{
  "n_layer": 10,
  "d_model": 256,
  "n_head": 8,
  "n_kv_head": 8,
  "head_dim": 32,
  "d_mlp": 1024,
  "vocab_size": 2048,
  "activation": "tanh_gelu",
  "norm": "layernorm",
  "norm_place": "pre",
  "norm_eps": 1e-05,
  "positions": "learned",
  "qk_norm": false,
  "attn_scale": 0.177,
  "bias": "all",
  "tie_embeddings": true,
  "parallel_block": true,
  "init": "trunc",
  "init_std_qkv": 0.0338,
  "init_std_o": 0.00755,
  "init_std_up": 0.0338,
  "init_std_down": 0.00377,
  "optimizer": "muon_variant",
  "lr": 0.011,
  "lr_mult_qkv": 0.7,
  "lr_mult_o": 4.0,
  "beta1": 0.9,
  "lr_head": 0.00734,
  "grad_clip": 1.0,
  "warmup_steps": 200,
  "schedule": "wsd",
  "decay_fraction": 0.683,
  "decay_shape": "linear",
  "final_lr_fraction": 0.0,
  "batch_tokens": 131072,
  "seq_len": 512,
  "doc_mask": true,
  "z_loss": 0.0001,
  "train_tokens": 637200000,
  "steps": 4862,
  "dataset": "wikipedia_en"
}
MLP neurons of a small language model. Each row is named by its layer, matrix (up: input weights) and neuron, and shows model dimensions 48-143. Each number is 200 + 20 x the weight over its row's rms, rounded and kept within 0 to 999.
After each neuron's rows, "fires after" lists the tokens most often just before its 100 highest values on Wikipedia text that the model never trained on.

L4.up643,204,231,203,189,180,167,168,235,226,166,179,222,201,184,203,180,229,172,201,191,180,192,204,170,162,203,162,196,221,195,206,154,186,196,197,161,163,240,188,199,199,206,202,197,189,174,222,212,212,203,201,189,205,224,166,198,185,205,194,185,192,224,225,214,193,197,182,234,199,210,240,232,205,166,210,175,148,189,177,183,225,172,197,207,178,192,199,199,201,224,224,220,227,208,189,210
fires after: "ho", " co", " fa", "gra", " po", " bo"

L5.up129,178,191,174,183,206,213,193,187,213,194,214,198,232,191,251,212,186,201,199,195,193,174,201,220,215,214,177,161,231,194,170,188,190,223,166,233,200,186,213,200,230,179,182,219,208,218,212,227,212,163,186,187,147,180,226,188,179,197,185,220,214,168,212,221,186,196,219,189,223,223,206,179,219,185,194,219,216,203,197,189,219,207,199,226,210,188,169,209,193,179,187,157,208,185,178,238
fires after: "s", " qu", "al", " S", " sign", " 0"

L5.up111,198,230,231,181,206,202,198,181,199,163,205,207,185,195,173,208,200,216,184,184,209,154,205,163,177,172,207,214,198,191,222,172,219,225,199,187,224,194,214,171,179,174,176,216,196,228,195,176,224,201,197,186,158,185,177,203,231,193,206,194,205,218,192,200,189,201,185,184,170,184,182,187,215,215,239,171,168,203,181,186,191,241,214,199,229,190,184,220,168,221,253,183,185,222,192,203
fires after: " re", " Re", "w", " ", " In"

L4.up665,209,205,189,186,187,217,200,190,203,196,184,220,207,190,176,214,184,236,181,187,186,191,228,204,193,199,167,192,206,200,141,205,213,181,215,182,189,222,226,180,201,216,189,196,198,191,161,213,201,235,176,158,221,185,185,208,191,164,186,204,212,185,227,213,190,213,189,205,191,218,253,213,188,227,184,208,217,181,190,237,206,195,190,204,179,226,168,198,193,223,181,194,192,195,231,226
fires after: "vo", " se", "le", "ch", " Se", " H"

L5.up931,170,185,209,215,190,222,187,209,193,193,189,212,212,159,207,192,195,209,211,186,194,204,200,195,170,205,215,180,208,183,209,196,196,188,209,195,214,199,233,176,187,178,216,167,239,193,188,188,171,186,246,214,223,204,218,205,200,197,180,197,225,215,178,229,196,220,174,193,176,166,225,200,183,188,246,165,168,228,196,240,205,183,202,185,195,178,218,219,185,205,272,222,179,192,216,186
fires after: "st", "it", " con", "n", " f", "ic"

L5.up327,243,194,214,200,188,227,212,175,201,172,201,175,194,190,233,229,194,221,173,217,222,206,182,233,213,190,215,241,209,184,230,220,219,173,179,196,248,182,211,228,199,215,205,209,220,193,206,185,187,220,213,191,212,186,225,163,211,182,190,193,260,185,190,217,201,189,252,212,207,235,181,166,222,223,204,176,203,213,199,213,187,226,185,207,194,170,165,226,197,176,198,157,208,227,218,222
fires after: "al", " De", " Al", " Car", " S", "L"

L5.up744,230,208,202,219,198,214,213,199,163,161,206,241,176,187,191,197,191,209,197,195,194,203,176,204,225,227,174,201,217,197,198,203,211,187,188,195,202,234,202,224,228,195,225,207,196,189,195,211,164,220,207,226,207,206,209,211,217,246,179,170,197,193,218,213,170,219,168,175,212,169,193,218,235,195,275,195,178,199,198,183,211,222,159,186,213,205,215,187,144,216,197,202,189,196,207,199
fires after: " Com", "m", "c", "s", " m", "com"

L4.up18,203,215,172,234,240,188,189,173,185,159,222,204,168,211,198,171,187,225,236,224,208,206,222,221,180,205,172,216,162,199,215,229,234,193,194,209,192,191,201,205,213,201,187,190,198,191,211,189,183,223,162,159,218,203,209,187,202,209,217,192,201,202,192,196,202,190,161,190,156,215,200,185,200,239,213,179,212,189,212,162,219,182,207,211,191,188,178,201,197,190,194,197,213,180,200,223
fires after: " ", "v", " c", " d", "l", "^{"

L5.up624,203,163,179,186,220,192,202,184,173,183,261,191,224,178,203,219,206,176,206,208,151,183,209,230,192,196,180,202,207,198,177,189,140,200,182,255,213,170,150,196,175,226,200,211,201,203,220,176,195,203,205,207,219,211,214,193,230,202,193,207,173,225,174,162,190,200,196,226,197,173,226,243,198,205,235,200,186,201,193,162,217,226,168,179,196,210,210,196,173,194,203,204,182,211,193,221
fires after: " ", "s", " O", ";", "t", " |"

L4.up830,197,210,222,184,197,214,198,218,211,172,153,197,215,239,224,193,228,224,193,198,220,214,199,244,243,187,204,226,178,185,229,204,172,217,220,169,192,187,233,182,180,199,199,201,192,216,231,202,227,205,233,210,216,191,233,217,194,181,207,205,193,210,235,210,213,198,221,206,166,215,213,223,202,174,209,202,223,214,174,180,176,212,208,153,168,206,215,188,216,165,211,189,187,183,187,227
fires after: " f", " F", " re", " United", "F", " million"

L5.up468,157,205,209,196,164,212,171,204,194,175,215,213,190,199,196,152,201,187,219,214,192,205,221,205,220,217,208,204,242,169,233,169,200,178,174,202,219,198,204,178,182,205,209,167,230,207,225,213,215,204,192,249,212,160,201,203,205,210,214,173,220,219,227,213,225,192,212,186,211,169,195,208,205,192,237,198,209,199,198,177,197,223,208,219,198,196,208,244,207,217,200,203,209,200,224,190
fires after: " (", "\n", " ", ".", " \"", "H"

L5.up950,156,175,209,234,200,205,211,193,164,198,167,198,205,215,185,209,228,215,204,182,199,202,179,176,178,189,187,206,188,181,204,178,219,202,187,221,219,210,221,209,210,180,194,246,195,179,198,197,256,190,181,195,200,232,175,184,227,180,220,178,201,196,187,203,195,219,237,204,214,210,208,196,213,174,200,207,218,189,177,205,190,196,220,192,194,220,180,241,204,155,236,202,242,210,234,199
fires after: ",", " h", " be", " (", " W", " under"

L2.up238,227,187,175,189,230,208,197,214,206,216,189,254,211,201,198,175,206,214,223,198,209,218,226,205,175,174,225,181,228,189,231,195,167,176,211,200,205,220,164,219,203,203,204,217,207,225,189,165,191,221,226,201,187,183,230,216,188,259,216,216,197,240,212,201,178,191,202,181,225,229,187,234,220,214,172,194,209,193,205,200,181,185,192,210,270,215,224,187,160,205,208,199,195,220,224,214
fires after: "\n", " Year", " Team", "s"

L4.up223,206,170,210,185,198,205,209,208,190,196,189,215,197,175,176,197,180,206,187,186,204,206,209,209,214,185,174,227,202,170,191,233,191,227,183,188,193,184,217,219,181,214,246,190,209,206,181,206,211,219,207,183,181,230,176,197,185,229,203,201,202,188,250,216,179,244,222,200,173,217,196,216,200,223,230,198,201,204,210,181,192,178,168,201,185,223,218,215,220,205,224,198,217,230,177,195
fires after: " was", " di", " Di", "==", " Com", "ly"

L5.up455,208,199,209,214,193,206,214,200,203,256,217,190,208,176,229,207,212,181,198,203,183,188,179,209,189,175,183,198,206,210,238,216,216,221,178,220,211,172,183,197,182,199,192,205,182,202,222,210,207,228,198,202,208,169,253,197,223,224,191,215,182,225,188,181,191,181,192,189,197,185,207,170,219,186,195,155,190,185,152,186,159,200,207,166,193,185,192,214,183,159,179,186,198,182,192,190
fires after: "al", "at", "st", "b", " to", "ol"

L5.up751,208,220,192,207,216,189,193,201,201,185,186,214,198,164,172,234,193,179,179,205,252,192,180,202,191,205,199,212,182,199,219,189,191,178,205,233,192,206,231,180,187,203,199,219,238,220,196,183,211,214,211,195,207,226,176,204,198,214,212,183,189,191,199,189,213,191,206,196,203,194,203,200,198,168,212,227,210,198,213,191,181,194,172,202,213,175,198,230,217,189,191,216,259,203,207,189
fires after: " ", " b", "fin", " mi"

L4.up836,190,191,199,225,199,175,194,203,195,211,191,222,167,167,198,225,198,210,199,195,174,216,166,228,192,193,222,223,223,230,200,190,212,190,187,221,169,201,239,178,209,212,191,202,168,209,198,191,231,197,195,213,223,176,228,241,214,186,197,197,195,189,193,218,149,155,172,199,216,199,181,171,265,196,171,241,207,183,207,196,182,207,203,218,161,198,235,179,202,203,214,224,255,196,215,200
fires after: "b", "c", "ed"

L2.up50,161,234,223,189,238,184,220,178,222,198,210,232,229,219,190,213,183,190,195,185,172,209,179,191,214,176,169,216,205,211,193,180,236,217,186,196,194,219,181,171,172,221,201,189,183,187,178,180,192,212,199,182,155,185,217,186,173,213,237,213,201,195,209,204,172,207,218,202,222,165,233,249,230,216,203,192,197,185,237,196,219,213,185,241,194,219,205,146,219,200,185,223,170,219,195,180
fires after: " se", " Se", " the", "e", "tro"

L4.up486,196,187,184,226,198,210,199,215,171,171,249,182,187,213,184,198,165,152,202,171,185,204,191,225,215,177,198,215,205,196,207,182,211,192,206,239,219,188,211,204,198,163,168,228,211,212,196,200,219,232,210,195,207,213,204,189,224,217,195,199,235,171,181,212,196,214,184,187,171,191,214,216,242,198,208,225,219,203,193,170,205,209,205,145,207,154,222,217,199,160,223,143,206,227,178,206
fires after: ",", "\n", " Al", " ", "ed", " along"

L2.up29,202,201,213,211,199,219,178,189,230,208,196,234,189,229,214,205,218,214,166,237,183,179,207,220,188,174,227,210,220,235,186,208,192,209,204,177,225,188,203,191,223,168,184,194,206,194,185,169,220,218,204,220,188,200,210,179,209,202,210,220,190,221,193,186,194,232,193,194,171,195,178,220,178,205,195,218,208,163,187,173,236,203,165,169,214,196,208,190,195,193,197,173,231,217,195,196
fires after: " —", " released", " no", " Bu", "d", " $"

L4.up709,187,244,187,212,232,231,200,142,213,187,216,225,215,199,170,208,203,206,209,239,245,208,167,199,215,195,174,181,189,223,221,162,176,209,232,215,182,184,166,179,194,214,212,245,195,196,191,212,222,200,188,218,184,184,159,217,200,194,234,169,206,196,200,200,187,225,221,217,211,189,191,237,196,210,178,193,226,183,176,222,204,204,181,171,208,223,186,226,205,182,200,185,197,219,213,200
fires after: " ", "-"

L2.up678,194,180,190,212,180,184,193,190,191,214,196,192,205,186,188,189,199,246,190,191,175,201,199,169,208,222,187,178,197,200,220,195,196,186,213,202,201,209,200,206,171,198,192,184,195,220,234,203,204,209,175,179,177,186,191,201,197,230,213,193,211,227,191,179,196,182,231,259,199,206,202,220,175,208,177,213,231,189,213,140,175,196,196,187,193,232,179,215,202,219,194,211,210,233,237,189
fires after: " pro", " Pla", "pa", " con", " Ba"

L5.up362,221,241,207,222,226,199,173,214,196,198,191,193,198,199,210,204,186,196,196,203,207,181,193,178,182,206,177,197,200,196,197,226,160,198,207,176,205,206,189,202,220,174,177,202,207,156,194,262,205,191,193,231,220,170,186,208,221,189,223,240,188,200,253,211,187,263,180,205,184,180,192,182,182,215,234,222,176,209,214,224,232,232,198,175,228,195,201,194,189,147,203,197,215,194,175,192
fires after: " con", " de", " re", " ex", "m", "F"

L4.up856,208,197,226,228,201,230,199,197,183,174,180,189,179,180,191,200,206,221,217,212,152,203,175,190,208,212,202,211,234,216,180,216,167,181,182,202,188,154,178,185,207,180,206,220,235,234,248,220,208,184,209,185,194,203,182,186,209,220,230,199,185,224,203,192,199,193,212,212,207,222,177,197,239,228,214,210,188,226,230,191,171,195,173,199,157,208,179,191,216,225,190,189,197,201,168,197
fires after: " as", " be", " was", " di", " re"

L5.up164,184,193,211,205,208,211,220,143,201,166,231,193,209,187,219,215,161,237,200,222,190,201,186,203,185,207,165,181,159,224,207,193,242,214,208,200,224,172,152,235,185,224,207,212,176,161,221,193,202,185,213,187,197,172,185,250,217,156,215,205,195,194,179,173,207,212,204,173,206,227,192,203,198,198,189,234,207,196,176,202,202,211,212,198,192,209,190,196,215,226,196,228,220,213,214,217
fires after: "-", "y", " 4", ",", "c", " G"

L5.up120,193,198,172,210,226,194,184,220,199,210,190,221,171,219,238,209,199,157,173,232,194,201,181,195,188,240,205,200,225,201,244,222,193,168,193,203,208,214,172,181,196,180,211,187,200,233,217,228,246,210,205,212,200,207,171,226,158,217,204,234,209,223,194,218,221,200,204,195,186,221,189,173,201,197,196,192,204,199,193,185,207,192,202,180,194,173,196,191,201,176,176,201,227,195,208,223
fires after: " co", " in", "al", ",", "l", " re"

L4.up900,221,235,181,146,182,214,203,207,192,198,201,187,218,234,209,214,165,159,201,211,171,198,239,190,204,198,189,190,187,188,172,196,211,192,221,211,216,199,198,220,201,211,230,206,197,200,221,164,216,211,227,223,149,195,193,189,219,211,202,171,202,166,229,188,207,187,205,210,221,196,209,204,203,212,211,205,191,218,195,203,196,250,211,175,178,200,208,192,212,210,186,180,262,222,204,206
fires after: "n", "en", "la", "d", " Nor"

L4.up975,188,178,220,205,183,229,187,201,197,182,215,256,199,163,173,196,210,233,190,180,206,201,199,208,198,159,145,161,192,215,224,214,221,221,170,207,191,189,190,199,181,192,179,188,190,183,232,221,199,174,225,218,204,164,190,169,203,204,211,214,175,190,220,190,230,223,219,185,216,186,215,235,235,229,197,210,198,206,208,211,214,202,209,212,191,217,198,214,222,222,194,211,248,204,240,201
fires after: ",", " the", ".", " was", " were", " who"

L4.up910,237,197,194,210,188,185,179,196,213,220,184,175,225,196,196,187,212,194,189,222,201,208,198,212,209,190,193,202,177,190,228,243,177,166,188,192,223,221,206,200,192,229,202,213,180,195,200,180,228,211,167,217,195,206,201,178,233,196,211,217,206,188,180,192,231,174,208,198,204,195,228,194,207,213,206,186,188,217,234,188,184,214,189,207,206,238,183,206,171,207,196,184,184,202,198,206
fires after: "au", "um", " met", "u", "op"

L4.up985,198,190,198,205,224,209,192,191,189,194,146,181,158,209,213,223,188,179,224,278,200,170,191,218,189,217,178,197,183,221,204,197,186,216,204,208,191,275,172,191,207,201,211,232,243,201,173,193,201,209,194,169,186,190,192,203,213,200,175,167,186,207,199,202,216,188,210,239,185,165,166,200,157,203,238,243,174,190,237,211,214,222,200,198,257,220,197,196,177,231,205,199,217,200,197,193
fires after: " ", " (", ","

L5.up142,195,179,179,192,198,213,204,202,202,205,174,194,187,242,188,213,204,207,219,224,223,209,230,211,177,191,199,184,215,181,201,193,180,179,183,217,177,199,212,157,204,185,184,189,215,181,177,249,224,220,175,184,185,178,201,205,191,192,196,167,185,206,234,193,201,227,222,234,164,177,226,235,206,173,171,194,174,183,187,175,192,225,234,169,201,211,234,203,169,210,206,188,217,217,221,207
fires after: " F", " re", " was", " under", " Re"

L4.up86,189,198,166,208,215,187,176,181,212,210,184,212,197,196,204,174,228,196,225,220,201,208,174,225,218,218,173,196,190,197,210,224,191,201,187,162,195,190,196,194,185,163,214,169,195,196,225,195,204,227,150,202,183,204,159,169,184,210,189,177,224,196,192,213,195,196,179,202,191,208,204,210,245,175,195,188,188,245,225,178,237,247,178,190,165,207,197,197,190,186,243,176,203,172,220,223
fires after: "p", "com", " comp", "s", " Com", "ed"

L5.up797,211,231,169,213,224,219,201,218,219,184,235,181,176,165,206,203,196,206,191,225,169,128,183,230,218,213,220,199,189,212,206,206,192,200,200,199,225,199,202,179,207,192,198,223,211,191,190,241,214,208,169,200,193,188,168,196,231,200,212,215,206,205,185,228,193,201,209,173,249,205,220,172,224,218,182,197,163,191,205,185,190,187,178,182,181,222,229,186,218,215,200,222,207,173,228,208
fires after: " a", " co", " h", " re"

L4.up584,153,213,175,196,215,195,198,190,177,221,202,203,204,183,195,224,207,217,169,215,192,224,192,200,213,146,232,177,203,200,234,193,227,228,219,195,200,194,225,207,214,206,170,220,187,168,215,155,209,207,208,184,202,186,207,186,184,246,189,205,166,188,202,221,228,200,230,187,167,185,191,212,200,206,220,205,219,189,204,219,190,180,179,177,251,172,196,196,185,247,225,200,192,224,214,198
fires after: " ", "c", " f", "f"

L5.up908,231,186,187,164,209,199,216,185,157,198,215,190,195,254,198,204,210,221,220,207,202,157,217,190,187,206,187,190,221,183,207,176,219,207,208,208,199,183,195,198,158,206,243,213,234,188,197,192,230,198,203,233,156,167,190,204,178,180,209,203,216,173,189,174,195,202,204,229,180,206,198,226,195,203,202,164,145,175,210,144,201,201,199,210,212,221,219,177,169,218,205,222,222,212,213,182
fires after: "ro", " a", " Ha", " an", "ne", " "

L4.up63,190,229,180,241,184,208,239,225,194,182,210,210,199,172,187,195,179,190,176,194,236,222,246,172,184,173,215,226,192,270,219,216,172,203,176,207,215,207,186,211,221,219,162,210,205,178,226,206,192,199,223,188,240,218,209,196,171,192,182,202,184,240,213,163,198,229,194,244,226,179,202,206,196,231,163,205,202,187,172,186,170,167,179,173,183,161,187,214,203,196,177,216,205,163,210,190
fires after: " Ma", " ma", " W", " b", "t", " O"

L4.up512,204,219,189,227,215,197,208,208,217,206,184,257,187,219,219,198,222,205,219,190,198,199,194,228,200,236,219,177,189,175,218,207,211,217,224,223,168,210,227,221,175,204,200,211,211,183,179,200,204,173,165,153,210,233,215,217,168,213,188,189,218,213,207,165,219,219,200,189,187,187,169,207,205,228,202,219,223,240,215,182,200,208,209,184,190,192,232,197,221,162,213,187,172,232,197,225
fires after: " to", " can", "c", "n", " De", " Com"

L5.up470,195,213,221,206,203,179,169,188,175,197,191,188,179,215,155,209,193,231,197,189,193,211,185,231,198,176,194,217,177,195,207,192,203,187,201,207,198,198,210,230,179,213,247,219,218,228,195,205,208,176,189,174,216,206,197,227,200,214,230,205,219,185,208,180,188,193,204,222,176,206,170,222,228,211,152,249,213,180,200,237,232,196,166,204,145,210,168,212,197,184,164,200,208,220,199,175
fires after: " E", "en", " de", "c", "E"

L5.up250,195,214,180,166,199,160,207,214,183,195,231,183,217,194,205,174,214,193,190,207,189,205,180,185,215,180,218,208,225,191,156,217,188,196,199,199,193,188,167,208,217,191,180,192,196,182,189,194,236,207,191,209,200,183,199,203,201,208,246,192,199,203,224,173,237,169,221,191,208,170,235,179,200,203,155,167,212,193,200,219,207,194,202,188,230,212,213,189,191,209,208,194,213,230,235,203
fires after: " ", " d", ".", "ar", "it", " ("

L2.up126,205,205,202,237,197,208,143,202,206,177,201,200,182,186,206,167,207,227,184,222,194,222,193,194,191,189,205,195,196,180,182,221,184,174,208,190,170,187,209,228,189,214,196,174,211,195,208,222,193,242,209,209,209,203,229,149,187,199,192,187,208,218,193,216,215,169,226,189,200,215,202,218,244,221,183,191,220,225,229,234,183,175,225,225,192,234,235,212,198,207,195,203,193,214,199,151
fires after: " the", " a", " was", " and", " were"

L4.up1013,184,221,196,188,201,178,185,197,179,156,173,207,200,209,204,196,164,195,208,188,213,213,205,201,207,201,175,183,199,211,213,215,205,225,217,197,182,192,214,228,230,200,210,213,197,246,208,190,207,207,204,185,220,186,194,206,163,180,230,167,172,226,194,188,196,205,246,184,218,177,173,186,223,203,203,187,230,226,215,199,187,186,195,184,216,187,190,158,197,192,206,188,187,250,189,216
fires after: "c", " as", "ec", " Com", "s"

L5.up912,201,216,200,196,221,205,194,180,149,193,224,208,207,189,180,207,222,193,181,209,212,195,176,151,190,230,219,199,203,210,148,229,206,198,199,198,193,186,200,211,224,201,208,208,198,179,209,176,221,178,223,174,211,187,201,211,169,178,220,203,197,178,211,177,179,174,173,224,204,208,192,209,203,179,227,185,191,189,202,171,188,203,225,176,227,241,202,210,190,196,188,248,219,222,217,210
fires after: ".", " ", " co"

L5.up947,172,184,160,212,220,232,179,162,182,235,173,197,166,172,214,176,209,202,205,209,181,198,171,203,229,195,222,175,202,223,214,220,224,196,219,208,195,171,183,213,220,218,205,222,194,179,203,166,218,190,203,226,196,212,197,222,194,194,175,181,207,196,212,215,207,175,186,184,182,199,175,182,205,198,214,222,210,188,209,176,180,197,205,158,212,216,175,177,177,176,191,165,184,186,207,198
fires after: "c", " m", " C", "pt", " h", "f"

L4.up629,197,187,180,215,213,222,227,220,206,177,208,179,198,157,205,205,192,181,183,201,188,208,236,195,202,191,201,224,203,147,206,216,176,218,173,178,185,181,152,174,180,158,181,200,194,197,229,236,202,191,198,191,192,204,194,208,199,239,219,168,211,236,171,209,151,218,198,180,187,187,178,200,220,223,228,192,250,190,174,196,199,228,207,191,251,197,189,165,165,174,196,229,210,228,227,221
fires after: "b", "ly", " P", "w", "y", " his"

L5.up206,173,166,226,183,178,218,188,214,198,169,188,179,196,188,182,132,168,179,215,192,192,183,225,235,191,200,200,203,211,217,200,200,208,170,177,191,210,248,182,190,172,234,181,151,174,196,198,175,194,203,210,212,229,234,211,241,197,207,194,195,193,195,212,180,202,185,199,192,187,185,197,211,226,182,182,212,235,200,195,193,213,239,212,222,182,191,192,213,199,176,182,239,236,151,184,178
fires after: ".", "er", "-", "or", " ("

L4.up638,186,200,184,190,206,200,162,206,203,188,181,239,202,187,183,188,220,201,193,190,238,200,203,230,192,173,223,182,216,195,208,198,231,201,231,195,215,208,210,226,200,224,220,223,194,173,169,196,161,201,205,234,213,164,208,201,176,174,215,207,176,183,194,199,166,171,189,176,194,191,226,231,200,186,189,197,200,224,220,197,191,193,208,175,209,237,234,230,205,189,196,215,186,192,235,221
fires after: " ex", "f", "c", " de", " f", " ca"

L4.up806,215,213,201,198,175,221,208,146,211,215,155,186,193,201,204,199,205,206,186,187,221,221,182,165,217,208,210,194,205,227,198,188,213,177,173,201,199,197,226,223,225,197,204,221,207,219,160,202,203,164,231,220,210,208,196,197,187,198,172,177,183,180,209,229,186,216,194,203,173,183,233,230,236,206,218,201,185,137,202,210,144,182,206,191,214,202,217,218,192,140,217,223,228,230,183,176
fires after: "\n", "t", " con", "c"

L2.up99,196,246,189,208,222,199,203,181,209,172,175,194,192,178,243,231,214,202,197,185,185,197,206,260,210,227,199,235,216,224,210,222,209,193,203,222,203,212,172,228,161,171,230,217,191,203,217,146,187,186,238,193,181,185,150,201,184,203,207,165,208,194,193,187,197,176,192,190,190,196,199,185,124,179,207,200,194,189,213,183,202,191,180,219,249,219,187,193,219,206,198,210,193,206,195,182
fires after: " (", " ", "″", "°", "d"

L4.up61,190,206,227,196,185,216,193,209,201,180,197,187,201,192,193,207,220,219,192,230,230,211,235,190,183,184,184,190,193,219,138,198,214,211,215,162,217,168,191,208,168,204,235,201,185,193,208,212,158,237,199,205,219,227,216,186,197,237,220,221,198,195,192,197,213,200,192,220,176,211,185,232,175,203,239,179,212,189,167,210,183,198,227,188,221,231,172,209,214,197,195,216,251,180,233,185
fires after: " ", "vo", "ju", " mi", " per", " 31"

L5.up939,200,177,199,233,246,200,184,192,220,208,176,182,193,184,201,239,204,160,185,214,169,218,203,203,216,192,231,211,223,187,208,232,196,189,201,180,188,147,186,216,158,163,195,173,217,194,217,203,195,201,205,234,176,172,196,167,187,209,191,202,165,208,186,217,176,215,183,197,223,185,178,203,202,205,198,201,172,205,204,233,133,233,191,172,182,238,194,196,222,177,224,216,236,224,204,194
fires after: " re", "app", "Release", " con", "id", "P"

L5.up405,173,205,224,226,194,226,206,201,208,204,228,191,211,228,200,209,191,198,200,156,168,200,218,185,176,177,183,192,166,250,202,206,194,165,187,169,203,226,208,216,205,200,175,202,228,221,175,228,170,201,220,195,232,200,197,202,190,224,179,215,192,192,197,192,183,171,167,196,208,209,217,191,211,175,203,203,175,194,215,211,214,206,208,218,207,211,207,237,180,196,193,236,182,197,245,197
fires after: " Ch", " ch", "ch", " Sch", " gr", "Ch"

L4.up76,231,225,202,203,199,229,242,196,224,195,204,213,198,174,210,200,208,224,221,186,182,200,176,229,204,173,194,204,185,205,203,175,205,177,182,199,191,201,216,214,131,187,250,198,213,191,182,231,188,189,206,210,219,189,224,209,183,190,212,212,207,218,193,209,212,187,183,206,225,179,165,240,222,226,177,217,172,199,222,226,178,192,217,211,204,205,222,200,177,201,229,192,221,244,202,190
fires after: "n", " con", "im", "d", " ", " were"

L5.up234,185,187,235,167,175,201,184,201,200,160,213,186,198,196,180,191,205,208,188,203,170,159,177,194,207,190,200,198,176,213,195,183,192,150,192,175,194,192,214,204,197,192,193,183,143,241,219,213,226,179,202,220,204,174,246,166,198,199,209,216,195,208,198,206,178,234,192,206,214,187,198,194,187,239,187,183,213,216,202,191,209,186,190,184,187,189,197,154,167,177,177,202,217,222,219,216
fires after: "g", "ho", "ra", "ti", "an", "ri"

L5.up948,189,225,202,195,204,199,189,189,218,166,179,199,188,173,227,199,196,197,203,226,180,190,197,188,212,212,170,210,201,244,199,228,189,207,197,178,205,218,182,180,231,195,215,195,210,185,197,220,217,162,229,182,195,196,175,218,208,201,231,194,185,203,187,226,222,177,206,176,224,156,188,214,182,173,165,192,212,213,183,204,226,171,195,178,191,195,197,177,150,227,173,202,217,207,192,187
fires after: ".", "ed", " not"

L2.up616,180,195,195,183,211,236,173,193,207,202,174,211,170,232,216,191,173,205,208,223,223,209,184,216,201,179,213,235,218,201,183,219,218,174,183,217,169,187,170,158,200,181,199,182,190,196,251,206,168,200,188,199,188,188,212,161,195,215,160,191,187,190,244,205,178,235,205,205,224,198,204,211,220,207,182,216,201,204,211,204,162,192,174,228,204,203,204,171,228,178,205,220,201,202,205,193
fires after: " re", "gra", "ad", "e", "bu", "Release"

L5.up782,204,202,192,183,249,199,169,178,187,189,193,203,228,213,200,187,218,197,187,217,186,210,229,212,191,192,201,199,191,205,162,190,197,209,199,231,192,231,215,195,124,191,193,191,243,248,202,209,200,228,236,183,209,198,188,178,226,230,236,230,179,189,201,196,207,210,177,201,145,199,207,231,190,203,244,265,217,214,172,190,207,197,183,172,232,205,163,228,183,207,221,156,196,190,235,214
fires after: " ", " ("

L5.up848,197,208,184,211,155,199,236,211,206,208,168,194,210,201,190,179,213,219,179,209,195,205,189,188,202,195,200,176,173,172,169,226,209,245,225,189,182,206,180,235,190,202,212,197,212,193,212,180,170,207,243,187,177,190,222,251,193,189,246,188,192,177,219,201,208,166,198,207,206,198,163,219,205,222,222,191,215,176,202,231,177,246,195,187,192,185,195,181,173,211,187,238,184,156,192,193
fires after: "n", "man", "en", "tern", "mer", " Women"

L5.up99,180,206,212,232,197,209,209,233,205,210,231,203,227,174,156,181,171,186,180,186,213,197,165,226,221,185,185,218,175,188,196,213,174,208,185,225,182,232,214,162,194,198,194,213,181,173,192,219,200,214,195,187,165,202,208,223,218,251,204,213,180,196,199,199,176,192,200,211,188,171,207,171,178,192,221,227,199,225,192,213,177,213,222,203,184,196,212,186,185,206,225,198,216,187,220,187
fires after: " back", "ing", " the", " A", "ba"

L4.up991,201,183,201,194,183,233,249,207,203,179,184,206,183,219,229,185,191,225,225,217,212,223,193,184,178,170,160,210,182,238,234,208,194,185,206,200,183,208,207,209,207,190,217,176,213,198,187,220,181,226,217,183,173,166,214,187,196,213,194,207,185,212,204,181,221,171,159,222,212,147,189,238,229,174,175,219,203,170,155,198,195,226,202,205,206,195,186,206,169,198,226,191,198,192,182,201
fires after: " W", "w", " O", " P", " Po", "wi"